config.toml
vocab_size = 4096
norm_eps = 1e-05
positions = "learned+rope"
qk_norm = false
attn_scale = 0.125
init = "normal"
init_std_qkv = 0.102
init_std_down = 0.0
lr_mult_qkv = 0.4
decay_shape = "pow"
batch_tokens = 65536
MLP neurons of a small language model. Each row is named by its layer, matrix (up: input weights) and neuron, and shows model dimensions 16-111. Each number is 500 + 40 x the weight over its row's rms, rounded and kept within 0 to 999. Numbers have three digits each.
After each neuron's rows, "fires on" lists the tokens most often at its 100 highest values on Wikipedia text that the model never trained on.

L8.up282:433507543494479471591564524487547537525528541520516506577487453533523505496500515517459440463484468441536454498449535536539476445467488507519528543461495484576504504491501507492485530507540539477461531537446566518479565361433519540483484541473532565509466536473490459483500522499478448396
fires on: "\"", "'", ": ", "(\""

L3.up411:578499480431475513456484480490544519512453552512544452479350524511476529539515521529507526552457426527525440491479534531478479529486489543513491471552511537468480546555468497516529482491526523537517538424485514474503433512473517597485521540490467568497511527486494500542576468480533505501
fires on: "form", "ik", "sib", "uc"

L10.up486:535523512512521519530507542541401506477516432555506474497491561490445553490444525497471484489511503485575470549476509501521506497541460560473529485502513417451505513452494539464504508482548492491531417487504493459489535508533512525537549549526442507499481479596491532407452530480537481534
fires on: "Con", ": ", "O", "′", "U"

L11.up215:459502494549590543484494423551476446454475500541493525524455573452452511519573498494472525491521485501514487487481447525532505574548515476489524519503479465486552518509482532479517534446525474490453447486421582475482477499561507445511502556497506496480455547564481493440439559523483436552
fires on: "′", ",", "-", "U", "°"

L6.up590:508519469494480578469498518470561476537462507519465490502529459416573557449519536501465474567528433466507496481456521536468492504459515519513541450430487435454514459411487493559537504477550516512516566532468475406481492505450399500485491512537402498519549495473496515469538514498480541422
fires on: "g", "d", "z", "Sm", "igg", "ab"

L9.up131:506557546564519446489549463442465463451452484536479454475467525498522483557525424480418476545488568578577540478488507491496478532564499474538536524556455512497499468555504383476506470532465453541526483534463510496516512467574465476525493482497443618464553467468532544508453507552435551466
fires on: "P", "D"

L9.up490:505494557522561548517510400466515479474464548478489468514520490432509531494510519459486495514494506485558568445471540512590437498481460546497452513497517429483495541378470509489502426486498441430454481430532474519408494563449512503518502533627539498517527527437491500491479492554518587521
fires on: "-", "and ", "at ", "–", ".", "to "

L11.up428:532458484520521505515525448424510438528477478512488455501464482510492502551546458443488452536516465510514528406559496374482501548513495481554478496551451473557501494493523546445575556512474479473506485444507469516492455465460436493490546454544568558527540462491540530470454544527514506432
fires on: "D", "as ", "Can", "d"

L6.up115:489467478453538533473510458534480529493565519478507496495552530496473497450480511585427504570443418494602482494524526573493508494514492437498485481386526415516494464485487509461532483488492421509570515517456542429546530473414476443458501473554511531497435500475467515465486544572489466432
fires on: "an", "k", "g", "z", "ic", ". "

L7.up171:478476502512527436494503450508464515486492514451554421519555592499482481454441522459532493526552485508550576475529508510526495497512520504482380536456531459496541588466518507549478521529426478465491514436525512504484423471513519527552467447503491492514485508431548527522455470556491447472
fires on: "and ", ", ", "to ", "r"

L10.up4:520516557551523577545536452536489529513487548458499547505543420549565563576467465469538456518562522463534586430526551497552530558472439474517492463515443552519544557435452511502455499540522462504447510534448478530476485515539481534483548479430539496547480561485522479462484497490458510575
fires on: "in", "\n\n", "\n", "| ", "ay", "In"

L11.up106:476520464574584575495515558467546554498498524450536536534522590531438589446521517524500467524511445431490498534484434593480520525501472498470507461458544483514516494484457504541553504428501452471515456544496492535547521460511485452505491550534528499541478527451548533519476464562523516499
fires on: "L", "D", "G", "ur"

L9.up370:532533503561516529500503462561487465473496524460542483547473566552443380513460500540533464505551491503491444539523440497555443487499550523560495491448465494543455484482473525475503469524519470530472459509531486498544492513472506565495478512525506518513484514467539469455468547495445516559
fires on: "o", "u", "Mo", "s", "n", "-"

L3.up313:518504530512476482527532488508500496476587481461562544543455608474526440549511519524489424462501502521462497527499436601532545538488512498485487505497484522578451590408553527489562439526451455499483568487487474517498547442425505492503467492549530556493482481462470498385525496549433503464
fires on: "s", "tr", "o", "g", "Bo", "k"

L7.up466:515515471602478521528529527571521483426550501494505456532490547504536473518483564496491513552518507560517643457480458505519427481475552497461560570498514483488467558521508496432555529496511410442547522481433463415556500440473503468547531410529517454499521529494481474460459499532498475564
fires on: ".", "-", "–", ". ", " ", "9"

L7.up571:538526527467512532579479467637461460488516543523455530535466458560547552581456466499529502561503443451595537506447526457525466518564377446461539501493525460486491549453499528524508523491514529469501597477426453531520503474506506477447487454521523497450496509496530445493477502462523464439
fires on: "| ", " ", "а"

L4.up593:536577487497510487506448595522500441429507522569541492509462514494553504464538519545465469482503544490518554491458520412524512513528515492506548525505461449522487542551483513485568532441485448533501491521506536532506440484478467494480488469504494535594558454499509494509532503615587465551
fires on: ". ", "-", "while ", ", ", " "

L7.up43:575546492525489485395471467493484511481550535507456434501503455498551526517494546546476546507527431497564472429443538504554492512561416473473539468495506450522392593498560508472442522486552568521535525540513470489522490472557436508478487487552528456485470453475483550436540456441514514457
fires on: ", ", "to ", "\n", "in ", "(", "| "

L3.up266:450519461449502517548436441523506494508463519589439434497478472526477444497467580498476505564435439577508548492545512569557429554438555499499433463488470497516465523530552472448504495488488421505448554570586521494476460545472503457533494480553496509545530522459548520491538512562513528508
fires on: "After ", ".", "still ", "While ", "ass", "at "

L4.up201:488455567510448499558501555459429594475448512498512475577514446493501488544471427532469447466486466450451497527510482559520549479528532505500446508512539428601498549426520481527531486502484549514457436453501453470531551456510584463492528487419560559483531507554503523419468570428536471452
fires on: "'", ": ", "ic", "omin", "or"

L11.up285:421546424533514515498540506427517576465484513478475529616576504513503516514502519489444430467552507465515497535516490510490570533536572470546531439507518508519479467510487463503494510448538450513486476575453482495496544475477526496557504457513364538514433460503545511536501511570467475496
fires on: "B", "L", "D", "W", "w"